config = dict(
    n_head=2,
    norm_place='pre',
    rope_base=10000.0,
    init_std_down=0.0,
    warmup_steps=510,
    seq_len=1024,
    dataset='wikipedia_en',
)
MLP neurons of a small language model. Each row is named by its layer, matrix (gate and up: input weights; down: output weights) and neuron, and shows model dimensions 32-159. Each number is 200 + 40 x the weight over its row's rms, rounded and kept within 0 to 999. A neuron's up and down rows have the sign that makes its largest values positive.
After each neuron's rows, "fires after" lists the tokens most often just before its 100 highest values on Wikipedia text that the model never trained on.

L4.gate410,195,122,188,178,228,175,121,261,191,182,215,252,189,185,154,229,187,281,195,238,221,186,143,185,201,129,210,172,223,128,196,236,142,253,206,210,251,203,220,215,168,220,168,211,169,203,242,147,107,174,169,201,194,141,220,228,280,251,204,145,206,237,126,183,234,139,168,285,187,178,206,242,254,231,179,263,199,206,177,229,228,200,167,269,202,235,186,129,177,267,180,207,159,185,194,245,232,258,128,192,259,201,239,215,304,133,161,200,157,155,250,259,201,162,137,153,260,209,182,199,182,192,243,213,255,169,178,116
L4.up410,205,140,253,178,205,203,122,219,127,167,131,146,176,216,159,224,144,226,247,175,227,102,193,165,142,208,232,231,245,140,240,206,213,289,204,215,239,224,219,158,172,190,129,234,192,221,206,165,189,224,183,126,139,144,151,255,197,233,230,143,185,183,144,273,195,169,195,277,215,205,227,248,156,233,225,217,296,245,227,216,130,240,183,184,199,290,172,184,162,188,215,246,251,202,215,209,116,246,153,204,207,226,223,214,247,186,118,193,216,210,285,255,220,163,177,217,213,224,182,216,209,194,232,221,185,250,201,167
L4.down410,185,181,232,140,194,160,186,194,171,198,260,219,172,295,115,192,144,171,142,145,178,219,174,167,224,179,190,222,171,213,155,215,203,209,242,186,98,145,192,188,158,298,219,185,231,191,216,228,196,235,144,265,254,123,226,203,227,227,180,208,191,247,173,147,183,206,220,222,230,252,196,186,261,283,132,206,244,244,174,216,176,232,189,183,204,207,218,312,173,266,204,195,177,130,211,219,216,166,169,158,222,272,217,181,240,220,174,127,186,138,189,194,186,229,225,214,196,146,213,229,232,173,189,188,289,180,134,207
fires after: " H", " s", " S", " f", "ac"

L9.gate300,207,294,162,177,231,256,195,261,274,275,195,222,194,252,194,163,205,178,199,184,232,201,183,132,275,169,174,176,141,194,146,181,145,131,191,191,218,205,130,248,231,213,232,168,160,140,231,110,163,229,245,221,221,153,170,121,154,127,88,247,224,120,143,215,253,218,176,190,170,220,214,287,229,171,181,150,137,219,222,187,265,266,245,161,218,212,199,195,163,206,152,165,170,228,190,161,260,202,165,218,161,215,153,255,162,171,172,189,181,223,164,227,240,162,136,253,200,257,152,257,168,232,198,225,206,152,163,171
L9.up300,173,231,254,270,117,246,231,155,158,193,226,208,182,194,149,220,167,217,246,266,218,205,202,193,187,157,177,226,259,162,135,233,122,140,260,168,249,203,146,237,168,259,185,191,132,231,182,145,194,248,171,151,148,198,213,246,231,280,243,214,259,130,202,199,205,266,185,178,208,158,196,206,171,204,222,263,228,276,201,273,218,158,215,127,193,231,171,222,222,165,267,181,132,176,214,170,262,141,183,213,247,165,214,205,138,166,225,197,146,116,215,208,239,233,217,159,200,213,171,169,227,210,210,178,170,171,136,272
L9.down300,198,226,241,158,182,277,162,207,244,151,213,206,210,243,274,190,218,135,238,199,133,165,238,206,210,212,209,179,210,197,235,269,152,248,163,85,208,244,266,219,139,192,222,164,142,152,172,120,215,171,191,207,162,192,235,174,180,226,202,207,186,171,118,213,240,184,209,197,260,236,180,206,240,174,200,232,147,161,224,235,243,152,263,213,211,251,145,149,235,184,194,173,229,161,212,195,159,243,253,203,124,230,262,123,206,207,128,143,185,75,163,274,188,186,168,221,228,194,247,153,216,163,208,172,158,237,208,142
fires after: " No", "ou", " s", " Jos", "it", " All"

L4.gate61,249,263,244,206,201,253,208,292,180,229,196,158,180,197,145,207,138,244,194,220,205,223,223,189,211,193,118,177,168,319,232,249,225,191,174,116,225,244,231,202,215,209,181,182,271,253,200,173,236,175,144,207,219,134,221,202,185,220,181,160,176,205,184,192,238,247,227,249,186,241,152,160,203,175,173,196,230,134,273,171,125,115,149,197,205,236,180,186,222,193,214,201,240,206,191,240,175,201,216,191,222,159,190,217,212,152,245,181,254,249,191,224,285,219,164,190,221,189,200,132,282,204,239,211,255,141,195,163
L4.up61,272,151,218,113,240,145,241,108,198,146,152,151,191,224,178,192,207,236,148,166,259,203,162,129,183,223,229,207,201,175,196,251,153,213,126,171,185,232,230,206,226,115,181,235,115,146,164,214,260,252,251,212,217,212,168,215,225,180,186,277,212,194,236,207,162,92,163,120,195,188,252,255,240,181,131,219,217,178,175,229,239,224,197,202,205,158,164,137,155,257,214,223,200,227,133,208,192,193,164,198,148,165,190,226,205,212,211,280,183,227,210,278,208,167,159,220,198,207,166,209,226,212,234,180,227,188,174,232
L4.down61,181,184,293,152,207,251,206,198,92,267,102,200,232,288,188,183,208,258,220,220,233,192,191,144,183,235,178,186,187,238,179,174,256,203,228,192,214,198,217,267,244,201,152,176,156,250,227,183,265,175,202,137,240,212,107,217,169,206,166,146,198,190,197,241,223,164,175,263,199,185,214,222,191,221,133,240,240,185,240,244,203,171,269,221,222,204,189,307,208,205,275,246,165,185,161,159,165,163,192,199,225,138,200,189,251,144,151,170,222,197,143,221,141,223,227,236,219,210,209,236,215,196,137,175,149,249,162,150
fires after: "1", "4", "3", "2", "5"

L7.gate409,252,221,162,220,183,215,174,213,257,145,202,230,178,198,126,220,169,125,184,241,166,176,193,208,152,193,140,249,229,185,234,201,197,268,186,154,254,194,158,254,235,244,281,179,255,176,131,251,223,174,219,167,214,192,177,173,132,103,217,149,134,200,185,254,158,257,230,234,210,252,221,170,275,235,194,155,276,151,197,193,184,148,204,247,175,189,254,194,146,180,100,175,217,249,141,183,221,245,181,199,225,165,258,244,285,131,150,249,217,185,229,266,266,140,168,193,179,277,243,168,259,207,210,201,201,219,186,158
L7.up409,214,231,155,139,223,194,130,249,187,122,243,173,187,201,163,207,188,173,250,203,215,218,238,200,216,269,147,240,148,137,239,223,203,164,176,200,227,206,188,196,129,243,216,187,177,260,180,225,206,200,149,187,185,150,164,221,137,154,253,195,306,254,132,174,224,214,214,198,158,272,200,175,194,263,220,201,149,224,139,225,170,151,249,196,255,274,149,188,161,182,241,250,202,223,179,304,244,222,152,173,235,271,123,170,243,245,271,205,204,144,183,202,222,144,234,179,198,187,156,226,241,220,269,218,148,186,169,186
L7.down409,207,230,265,135,147,247,276,186,111,191,240,236,222,200,208,194,175,240,239,146,210,240,204,187,124,184,220,161,225,224,198,199,230,191,214,164,200,205,227,166,289,172,173,266,158,215,201,218,234,222,242,170,174,277,241,191,222,269,144,200,194,124,227,259,232,123,194,212,246,158,227,240,137,176,155,202,172,254,186,160,250,244,165,193,208,204,139,248,294,128,201,169,197,205,180,181,223,160,258,201,247,175,195,194,190,196,208,180,235,226,161,237,90,207,208,163,244,198,230,205,218,252,187,247,298,180,182,224
fires after: " the", "2", " ro", "1"

L9.gate220,140,269,252,208,197,238,183,279,190,201,212,240,197,202,163,159,199,198,284,201,197,174,209,152,196,172,203,187,178,96,166,205,185,216,229,321,215,99,153,238,135,136,175,201,230,170,271,191,92,137,202,272,168,167,216,177,216,192,162,187,162,145,280,194,168,259,209,197,214,175,266,192,197,235,205,186,231,218,126,237,217,188,168,211,209,252,189,158,138,213,245,189,293,179,167,212,179,215,157,187,200,161,188,253,119,197,235,221,240,249,222,187,239,278,198,260,162,142,217,162,129,203,211,199,209,223,261,188
L9.up220,187,240,161,243,238,215,208,191,229,159,237,171,153,202,236,188,206,211,168,162,160,255,237,268,218,179,179,240,182,174,247,172,135,133,145,181,237,211,104,143,210,230,248,183,255,172,225,212,186,150,171,201,194,187,179,254,233,203,293,122,214,243,172,159,152,227,140,172,247,138,230,255,260,279,245,213,161,212,171,178,273,222,187,141,135,141,218,231,217,249,199,194,139,176,273,229,170,300,161,208,229,177,178,195,140,199,248,193,220,150,273,142,229,206,188,183,212,187,209,222,205,182,269,236,132,188,231,263
L9.down220,186,185,170,265,226,225,206,149,193,164,133,247,231,146,169,217,174,287,159,231,252,231,160,252,193,230,172,198,215,222,137,114,247,192,188,198,126,198,205,259,158,197,240,263,175,135,253,212,125,153,248,222,265,146,187,144,152,210,194,253,158,220,214,198,234,207,174,227,187,214,252,197,207,122,175,170,266,194,198,223,148,200,239,159,152,159,270,248,164,179,209,172,168,294,220,222,195,171,163,228,279,181,149,231,159,72,241,210,129,253,160,207,240,192,168,150,197,143,185,236,231,153,232,194,191,192,209,165
fires after: " ", "–", " B", " ("

L7.gate418,182,216,155,170,227,164,169,133,207,190,188,173,186,181,247,159,184,262,233,180,185,200,261,182,202,169,196,197,209,274,245,243,217,114,283,207,161,270,169,147,200,158,162,157,120,227,174,161,163,236,195,176,204,239,150,155,230,194,210,199,256,159,160,216,244,258,247,209,244,193,130,124,312,246,215,215,244,196,243,199,216,194,171,216,195,179,184,176,173,204,204,212,195,258,98,154,188,230,164,239,239,199,196,265,222,153,240,160,207,280,189,283,230,214,176,234,227,222,260,109,162,287,226,209,184,153,195,179
L7.up418,98,210,226,248,189,222,164,252,265,212,218,245,130,211,171,140,193,238,198,173,160,178,138,181,203,183,243,257,210,168,210,241,197,178,229,191,230,167,110,161,204,297,188,238,153,169,178,255,160,200,218,210,169,263,143,163,223,171,284,121,194,245,272,209,165,151,209,283,242,199,217,258,130,219,151,237,221,108,230,238,238,214,140,213,195,170,169,251,178,185,178,220,228,190,254,233,208,263,148,247,217,144,209,190,238,234,210,196,178,259,147,173,277,250,277,163,149,225,231,182,284,233,238,206,218,193,217,143
L7.down418,226,200,286,172,194,97,183,224,123,230,181,249,214,241,188,158,202,235,212,220,175,191,240,211,161,215,279,163,167,197,164,172,214,153,232,192,197,169,176,167,220,270,210,198,198,222,237,184,232,210,165,163,182,149,253,177,201,124,240,190,188,175,207,203,204,126,190,205,266,151,226,212,133,281,156,231,180,157,179,235,154,192,258,235,149,173,229,299,200,257,346,209,212,141,226,191,239,184,210,229,223,146,142,180,164,105,182,231,168,182,224,181,290,190,195,170,139,209,168,194,229,245,206,203,190,166,133,149
fires after: " "

L5.gate408,241,264,221,216,174,164,240,142,236,220,188,167,185,141,156,230,153,171,257,187,214,195,267,189,179,198,195,237,227,202,298,181,206,228,178,255,219,153,194,190,243,251,304,202,186,154,214,252,188,139,220,225,161,183,162,239,200,151,258,96,204,294,211,153,240,181,211,252,233,172,165,137,167,158,202,154,194,196,158,140,215,160,154,232,213,190,168,182,204,181,158,186,161,118,99,209,207,187,227,213,226,212,157,204,255,223,201,232,196,219,224,165,213,210,246,172,238,178,214,179,194,163,257,219,172,179,200,134
L5.up408,276,210,252,176,120,200,186,174,261,208,205,264,241,176,208,176,146,214,190,197,171,192,167,197,207,154,227,219,168,189,229,182,214,197,227,122,225,153,291,186,247,178,272,157,276,232,197,250,179,176,205,233,195,143,260,194,196,170,231,247,160,199,206,253,255,202,247,205,241,193,209,236,205,244,196,237,174,176,157,94,212,160,154,284,155,139,160,236,253,219,217,165,180,262,223,178,141,221,188,195,221,277,191,192,206,231,198,247,202,169,182,150,181,146,221,102,174,168,255,203,249,256,213,239,181,166,243,249
L5.down408,225,261,193,173,226,205,229,187,263,167,244,186,272,201,132,176,173,198,219,139,205,173,206,153,216,164,123,197,198,174,166,132,264,221,254,155,145,174,184,200,252,163,178,195,209,222,127,198,263,163,182,248,144,220,214,281,242,150,198,246,155,161,165,253,202,188,215,223,101,235,223,166,195,197,191,179,193,155,242,191,188,193,285,201,223,168,177,243,191,232,210,212,136,162,155,145,201,209,87,226,241,300,187,197,159,152,219,223,132,175,199,237,153,185,203,236,194,142,193,223,230,220,241,258,240,194,212,237
fires after: " =", ".", " Japan"

L3.gate443,245,187,234,192,175,161,218,217,276,163,262,263,197,148,178,206,229,175,150,245,210,214,163,230,235,206,205,226,143,189,192,171,272,217,197,148,221,254,196,205,160,205,167,201,249,154,224,154,261,148,149,188,267,154,161,223,237,209,221,223,133,236,179,181,177,248,167,242,165,219,129,170,202,196,146,181,190,240,178,175,135,164,160,221,158,113,199,222,229,142,271,174,132,201,121,204,219,193,170,233,192,212,250,190,221,218,229,270,258,173,243,236,258,173,283,155,259,238,201,267,214,175,171,166,260,194,227,290
L3.up443,163,303,157,177,206,180,235,192,221,235,203,240,265,234,153,264,205,180,148,163,165,292,157,257,227,230,209,151,232,197,230,246,237,244,183,193,214,198,194,182,112,217,187,266,225,233,217,195,147,210,178,202,190,139,175,270,223,195,158,199,168,170,145,170,274,259,224,195,233,240,219,183,194,226,194,183,232,176,126,230,252,180,200,254,328,185,128,197,147,145,204,176,212,195,237,232,210,125,213,157,256,194,230,183,197,188,223,247,174,254,185,232,229,233,172,223,139,136,191,215,141,169,141,204,139,190,186,269
L3.down443,201,219,180,155,149,199,193,169,272,187,212,249,186,245,207,231,163,148,232,196,197,221,141,227,95,201,197,205,183,212,205,270,183,199,225,230,189,202,216,195,165,226,147,189,174,191,148,214,185,194,185,227,156,202,223,251,277,182,172,207,209,195,204,246,196,207,244,218,222,215,183,212,293,232,200,211,249,187,200,272,226,158,194,229,201,304,212,130,147,249,189,210,263,335,243,226,170,158,248,179,286,286,176,104,159,180,220,105,158,164,151,225,192,188,153,178,177,180,173,191,198,170,168,164,274,214,222,132
fires after: " L", " f", "ra", "L", "ac", "z"

L9.gate194,141,143,282,230,267,186,233,237,173,264,234,161,154,288,181,199,176,203,139,112,268,165,191,203,183,203,217,122,219,254,216,247,178,146,203,254,229,194,193,184,198,191,199,141,162,148,148,179,235,239,168,203,191,258,229,202,236,189,272,225,201,218,224,255,156,225,210,225,201,280,170,169,250,153,215,180,263,222,180,253,255,247,274,154,232,285,170,164,175,213,196,147,179,206,218,172,198,230,179,195,187,194,154,193,200,198,176,143,253,247,137,149,188,246,184,153,246,222,245,203,279,184,214,245,197,188,184,183
L9.up194,261,194,222,237,124,204,222,191,211,164,234,292,107,283,150,211,227,213,253,219,167,185,269,207,199,189,250,183,198,200,252,224,242,151,209,163,165,146,154,211,243,156,246,143,187,181,203,204,154,164,234,205,229,211,162,172,204,249,201,156,288,207,247,165,178,145,239,173,208,109,277,235,240,143,193,249,169,154,199,195,150,198,209,180,184,221,137,245,203,237,158,199,155,218,234,164,145,224,188,163,151,180,157,169,211,182,187,151,202,166,225,202,128,90,228,253,109,196,155,185,208,226,211,197,185,208,221,159
L9.down194,185,193,199,169,192,179,200,249,241,236,258,182,220,243,171,210,235,158,197,174,181,205,220,196,120,169,242,221,163,161,139,235,196,165,173,254,251,215,241,186,191,166,216,162,194,206,169,256,158,239,148,182,173,193,225,212,164,187,217,277,235,156,133,189,226,79,268,216,234,222,258,194,185,221,266,156,193,168,205,217,182,155,176,167,160,274,239,369,213,258,211,211,201,86,172,193,214,237,237,233,159,261,132,275,229,182,219,81,173,229,191,201,230,220,207,203,168,209,172,182,235,185,117,188,155,227,216,139
fires after: " ", " as", " during", " for", " following"

L5.gate215,131,280,159,264,153,179,225,156,213,201,226,125,250,197,199,242,172,160,201,205,245,170,194,163,206,183,226,246,244,215,216,239,158,193,190,213,251,200,140,245,138,209,160,171,204,249,229,173,203,163,170,245,175,204,161,186,225,231,226,163,203,215,150,219,234,164,200,238,210,139,215,130,142,131,213,130,154,203,243,216,302,205,208,200,136,182,225,185,251,190,192,207,203,124,128,197,230,204,227,220,262,115,146,203,197,185,211,250,186,234,231,101,255,171,191,234,151,189,285,232,205,254,196,229,176,179,122,168
L5.up215,262,203,174,192,207,237,190,167,85,246,204,230,246,155,182,198,214,265,232,261,183,283,270,175,224,177,236,117,239,189,149,223,214,306,220,250,300,148,231,209,191,241,228,237,147,143,136,215,250,111,231,137,217,197,183,177,256,213,185,137,196,226,221,212,195,185,226,206,154,183,198,234,207,226,234,183,198,221,169,244,271,191,212,241,152,168,207,145,122,181,123,235,164,158,188,182,179,174,235,177,237,229,249,180,129,115,232,205,170,244,224,205,168,164,228,239,212,176,165,159,202,164,223,224,176,231,146,240
L5.down215,216,182,205,218,203,210,177,231,189,200,209,202,198,234,221,220,196,224,276,167,247,257,211,187,224,178,202,254,246,188,254,188,221,158,212,173,117,137,167,218,239,210,228,198,215,123,207,158,207,178,229,221,186,178,180,168,131,174,218,129,155,138,239,220,278,159,140,187,208,181,181,181,245,215,251,240,187,156,197,291,221,143,207,172,206,209,158,342,249,186,202,291,153,147,229,191,238,238,212,201,172,210,179,184,131,166,240,209,184,156,171,197,162,201,211,195,145,232,182,177,286,220,195,254,186,237,146,294
fires after: ".", " B", " wh", " f", " them", "h"

L4.gate228,219,151,181,173,224,290,179,217,184,173,271,120,265,189,307,195,133,229,137,197,198,118,168,196,153,166,301,191,160,205,154,264,187,184,252,161,231,221,256,208,302,165,186,216,225,220,265,239,177,217,166,206,149,177,214,158,232,162,201,201,211,184,200,143,197,217,200,176,231,166,206,264,241,202,237,228,217,182,268,143,206,164,166,248,176,165,155,169,225,264,160,197,263,239,123,249,158,230,181,216,196,208,141,155,182,140,180,171,198,202,225,237,259,236,152,225,182,147,233,174,220,219,273,193,230,313,232,172
L4.up228,179,216,193,213,151,242,246,216,226,254,187,189,249,167,208,209,230,175,211,234,226,168,145,205,209,188,184,206,245,101,244,181,159,150,141,197,203,158,222,221,218,243,249,208,251,199,220,231,176,307,173,176,138,217,217,237,257,209,155,238,215,239,193,170,219,192,201,205,134,286,241,266,169,234,212,184,251,213,140,155,224,152,207,166,247,159,215,144,139,184,206,133,288,205,257,260,172,180,182,229,212,213,149,251,204,218,164,215,195,254,201,278,74,186,175,224,213,139,194,258,257,141,232,164,168,117,156,209
L4.down228,190,224,224,204,77,122,211,169,222,61,219,203,248,186,246,195,216,233,220,195,199,178,226,205,216,189,227,181,212,219,149,158,219,193,253,247,142,171,204,219,120,168,132,210,223,157,236,145,229,176,278,256,244,199,203,236,264,307,207,220,178,185,193,166,202,218,184,257,157,175,193,223,229,251,148,134,144,137,224,181,205,179,219,187,233,186,166,205,234,122,216,145,127,247,158,205,199,208,237,216,271,185,184,287,234,162,159,131,196,227,221,221,185,218,184,227,298,168,150,211,153,237,149,214,226,217,233,209
fires after: " S", " s", " J", "am", " mov"

L5.gate400,152,104,160,277,226,198,167,154,215,209,168,227,187,206,226,247,178,176,141,192,243,193,208,154,132,161,226,244,228,122,238,191,149,213,196,283,241,250,141,158,151,164,208,271,136,166,164,185,209,151,262,166,232,231,221,222,220,212,221,150,149,127,218,204,290,177,216,271,111,241,177,152,227,200,267,193,256,236,87,149,143,186,194,182,198,208,212,144,233,208,174,198,219,221,145,174,161,176,185,205,210,258,133,224,162,190,259,174,209,192,222,186,249,246,176,116,208,218,175,216,215,211,220,135,198,231,201,239
L5.up400,188,196,205,277,225,190,180,187,191,196,188,153,241,187,194,182,204,274,194,201,217,215,190,174,191,257,234,108,148,262,139,216,207,255,233,163,281,211,152,166,175,107,173,195,169,229,183,179,149,211,248,146,192,218,280,200,246,207,228,259,172,191,246,223,150,159,248,258,195,211,259,215,196,218,192,222,188,179,231,156,168,140,231,268,193,213,251,156,146,205,156,252,178,264,122,245,151,240,194,159,167,233,189,158,115,182,224,189,159,205,228,186,223,219,249,60,180,215,148,265,224,223,242,239,231,239,216,208
L5.down400,171,158,196,116,220,140,224,238,141,199,229,199,239,240,173,151,183,187,244,201,192,276,143,213,217,236,237,174,194,327,193,168,224,211,219,192,150,281,209,197,192,187,236,147,209,207,142,185,197,229,162,213,179,260,202,202,218,177,189,201,195,236,255,189,190,185,255,158,238,264,205,218,141,258,188,257,245,164,263,228,271,216,237,176,186,197,173,197,161,202,185,213,218,224,253,215,243,170,143,243,178,263,200,290,140,229,153,215,183,153,164,176,129,168,160,186,264,278,237,198,202,229,241,234,229,176,272,138
fires after: " con", " S", " D", " a", " Ab", " ch"

L5.gate438,170,224,236,248,251,174,177,225,257,244,162,159,235,182,223,264,183,204,277,138,117,201,211,191,184,199,205,218,139,292,138,216,164,167,178,210,186,232,241,149,140,153,207,178,187,175,211,169,298,164,232,225,244,252,252,137,173,240,248,157,142,280,202,135,140,214,251,161,142,221,147,204,179,190,183,153,200,207,133,228,255,233,153,215,101,164,213,145,166,253,191,170,212,238,219,202,233,202,128,244,188,150,210,253,222,263,196,209,186,234,252,218,262,119,201,204,201,158,216,246,219,165,165,228,263,186,220,186
L5.up438,237,186,209,257,211,212,169,141,168,221,156,237,215,258,220,283,235,180,211,264,242,190,128,204,177,169,163,259,245,226,174,228,230,248,165,103,173,175,162,285,109,208,244,152,185,210,238,225,189,112,216,227,242,196,296,197,173,203,234,254,166,234,214,175,231,233,211,256,243,266,250,196,205,252,278,236,163,178,140,188,224,130,268,196,207,202,121,213,233,232,192,189,188,259,223,205,141,261,163,239,193,221,221,208,219,215,175,256,163,170,143,164,183,221,227,220,252,170,214,212,259,208,255,253,186,230,205,219
L5.down438,197,190,263,203,252,168,205,208,197,157,219,176,214,171,180,127,170,243,196,174,258,141,189,218,194,257,232,193,153,236,258,163,195,303,207,279,240,250,193,251,165,186,175,168,183,154,216,197,176,206,174,186,171,184,206,173,190,157,160,190,229,176,260,213,251,179,283,268,178,249,145,246,177,277,151,311,200,115,220,155,200,134,197,219,166,199,166,349,263,227,152,242,251,188,175,223,190,184,225,206,221,241,151,160,239,242,101,225,234,212,247,183,201,194,247,220,158,259,203,230,170,215,233,176,188,266,166,186
fires after: " B", " to", " w", " D", "pl", "id"

L4.gate114,208,177,218,210,169,180,205,245,161,267,217,177,256,162,206,156,204,129,251,226,227,201,204,218,133,153,299,245,233,170,217,240,166,236,239,205,251,253,137,236,189,94,213,230,180,251,282,220,140,175,211,147,163,120,180,171,217,199,169,255,187,82,273,154,206,149,180,194,218,227,168,128,234,215,199,189,215,242,143,150,223,209,235,198,179,190,180,177,189,210,201,192,170,170,210,257,216,156,179,244,161,158,179,246,205,182,259,215,286,203,233,176,243,161,191,251,197,283,207,233,211,194,195,164,209,174,167,257
L4.up114,193,227,193,157,225,185,152,219,92,137,218,212,201,233,233,225,244,146,137,132,158,268,216,161,208,277,150,223,274,187,240,229,174,209,225,131,230,172,197,184,273,228,240,242,162,255,217,202,210,169,185,132,126,222,233,206,105,206,294,216,189,240,286,259,216,231,196,252,173,183,168,156,248,244,130,248,216,224,181,207,171,164,166,213,208,155,182,188,210,246,204,204,237,231,227,268,113,199,179,120,158,172,235,202,165,155,273,236,227,206,196,207,235,225,253,197,195,239,223,192,129,232,281,229,183,242,166,180
L4.down114,227,146,175,188,283,159,190,252,204,190,227,169,213,168,134,153,176,170,203,248,209,220,208,287,270,181,209,190,180,167,222,196,235,248,242,201,150,217,192,207,158,154,193,266,213,111,238,220,166,122,278,225,194,231,176,191,223,157,259,219,260,233,236,225,202,237,209,234,192,222,200,183,204,238,204,234,158,244,171,257,240,221,199,185,161,209,177,169,185,264,188,232,233,255,212,278,227,170,247,219,173,222,144,260,214,219,191,142,279,226,243,182,235,121,201,215,96,211,266,233,240,212,145,161,229,246,192,198
fires after: " S", " an", " G", " D", " T", "h"

L4.gate424,252,160,185,147,183,238,146,201,150,165,181,229,252,174,146,231,188,232,185,194,130,185,242,149,247,191,219,148,235,209,219,198,279,223,246,214,256,258,185,174,180,222,171,186,243,136,225,170,192,175,235,234,206,185,83,188,215,225,222,195,218,209,115,154,154,186,180,199,209,147,257,270,172,229,197,256,152,154,241,168,144,188,115,212,197,191,153,212,250,157,115,142,190,147,164,174,135,186,268,150,227,214,282,229,148,259,132,229,227,170,273,207,225,189,225,155,289,192,172,220,162,134,201,149,164,210,244,169
L4.up424,193,183,178,253,219,145,246,139,184,268,256,235,239,205,208,214,249,150,221,269,253,265,124,234,214,232,143,220,242,198,188,254,212,168,214,238,147,285,168,217,196,219,193,198,200,207,243,197,274,142,201,177,210,161,213,214,238,116,145,218,197,221,233,216,226,237,282,216,193,181,225,234,228,224,175,207,206,248,194,112,232,179,146,203,210,188,217,208,189,246,165,185,224,263,253,242,125,227,228,237,219,234,157,242,207,277,176,222,204,307,225,185,183,238,159,206,148,200,240,233,249,230,262,110,185,154,157,214
L4.down424,218,140,138,203,174,237,192,224,218,246,200,211,292,237,178,190,207,121,193,189,189,198,223,201,196,269,282,204,114,216,130,184,162,123,172,186,194,157,154,222,228,142,169,174,224,247,195,182,190,176,228,325,159,133,215,160,250,194,142,222,203,140,255,171,178,146,220,179,147,182,253,215,157,213,151,220,231,174,193,238,206,187,229,169,183,261,197,170,191,185,93,198,142,209,159,208,210,187,134,216,198,232,153,209,138,201,221,259,142,186,177,160,190,214,207,206,227,207,176,208,226,207,167,244,200,203,281,164
fires after: " t", "F", " J", " f", " Le", " S"

L7.gate8,175,200,171,131,194,217,165,196,261,192,210,240,185,166,185,147,141,145,268,208,197,184,238,261,118,208,168,153,134,221,178,237,206,262,254,192,241,165,241,132,234,266,203,115,162,161,169,146,226,251,159,180,201,177,201,203,222,172,204,179,183,154,247,217,223,205,291,265,182,180,202,109,246,163,154,193,147,170,247,212,243,174,212,196,171,144,182,117,227,165,217,177,193,201,171,137,162,215,187,209,213,220,204,179,136,193,175,221,141,204,245,162,219,285,147,175,200,170,241,242,262,213,264,251,153,231,186,169
L7.up8,187,152,103,180,211,143,164,238,237,236,226,238,147,104,205,218,140,168,224,223,298,145,223,248,117,190,126,190,168,139,238,201,184,181,233,176,250,233,311,188,188,196,258,254,192,202,190,178,220,197,173,155,164,213,205,181,217,116,124,150,231,216,168,232,188,217,182,192,240,284,141,192,156,167,144,213,219,158,212,192,215,208,309,254,204,215,171,194,206,128,250,194,193,245,138,182,150,233,224,233,173,244,175,196,202,257,185,144,162,157,210,230,142,246,241,182,238,151,205,224,186,186,201,159,163,225,195,144
L7.down8,195,230,205,236,223,213,221,191,183,186,148,179,189,166,195,116,177,223,178,161,162,183,266,198,215,231,271,190,219,168,242,174,203,134,186,109,287,167,243,178,271,185,198,234,197,208,224,204,227,182,204,264,191,236,214,273,171,224,118,230,112,227,195,193,200,251,267,205,322,195,262,231,215,255,259,157,213,277,245,180,210,200,329,180,168,203,148,280,192,186,226,191,196,169,167,265,230,167,106,163,208,187,197,188,224,187,189,199,250,141,192,216,204,180,140,221,179,227,149,214,216,253,235,153,206,243,155,266
fires after: " =", "==", " the", ",", " =="

L4.gate429,222,170,252,204,219,257,206,172,221,202,108,203,227,278,227,192,173,159,165,184,195,173,238,213,154,219,174,275,243,107,228,180,232,186,190,214,251,215,196,206,160,154,125,108,197,205,141,153,175,201,145,176,159,122,253,260,220,224,193,202,174,179,212,148,228,242,141,170,120,223,231,168,245,200,183,139,153,266,176,183,206,257,161,199,143,240,191,153,136,195,183,175,202,195,166,228,226,168,158,161,212,221,258,193,163,233,152,225,229,201,141,214,204,166,171,194,213,251,212,164,166,241,204,191,135,164,208,161
L4.up429,202,113,220,155,284,215,209,197,197,144,159,221,216,202,191,203,280,247,241,173,156,213,186,239,224,156,125,128,160,217,133,114,212,226,163,171,265,218,196,207,181,232,206,186,247,214,255,141,205,205,240,168,202,184,187,181,195,220,197,166,146,118,265,175,224,177,126,179,193,186,274,233,217,141,71,253,208,234,220,223,210,228,135,170,180,245,151,192,180,192,220,178,265,236,258,212,290,195,257,186,231,223,187,246,147,220,243,233,243,225,130,215,125,208,173,189,207,179,221,157,199,218,220,144,222,194,197,242
L4.down429,161,104,166,158,286,249,120,224,231,136,144,181,211,240,228,259,223,279,256,248,183,226,184,232,162,144,205,177,136,217,216,174,211,159,170,218,198,236,203,227,145,240,206,278,207,208,213,212,259,201,233,198,251,218,186,168,212,184,237,224,262,193,207,174,247,242,145,245,123,177,198,264,178,184,152,267,234,149,262,231,225,211,250,178,234,177,220,225,161,247,204,233,160,167,219,232,247,206,197,206,213,266,171,251,184,176,178,172,171,193,162,257,177,228,211,220,153,221,173,216,225,179,182,151,248,143,159,229
fires after: " t", " T", " D", " M", "y"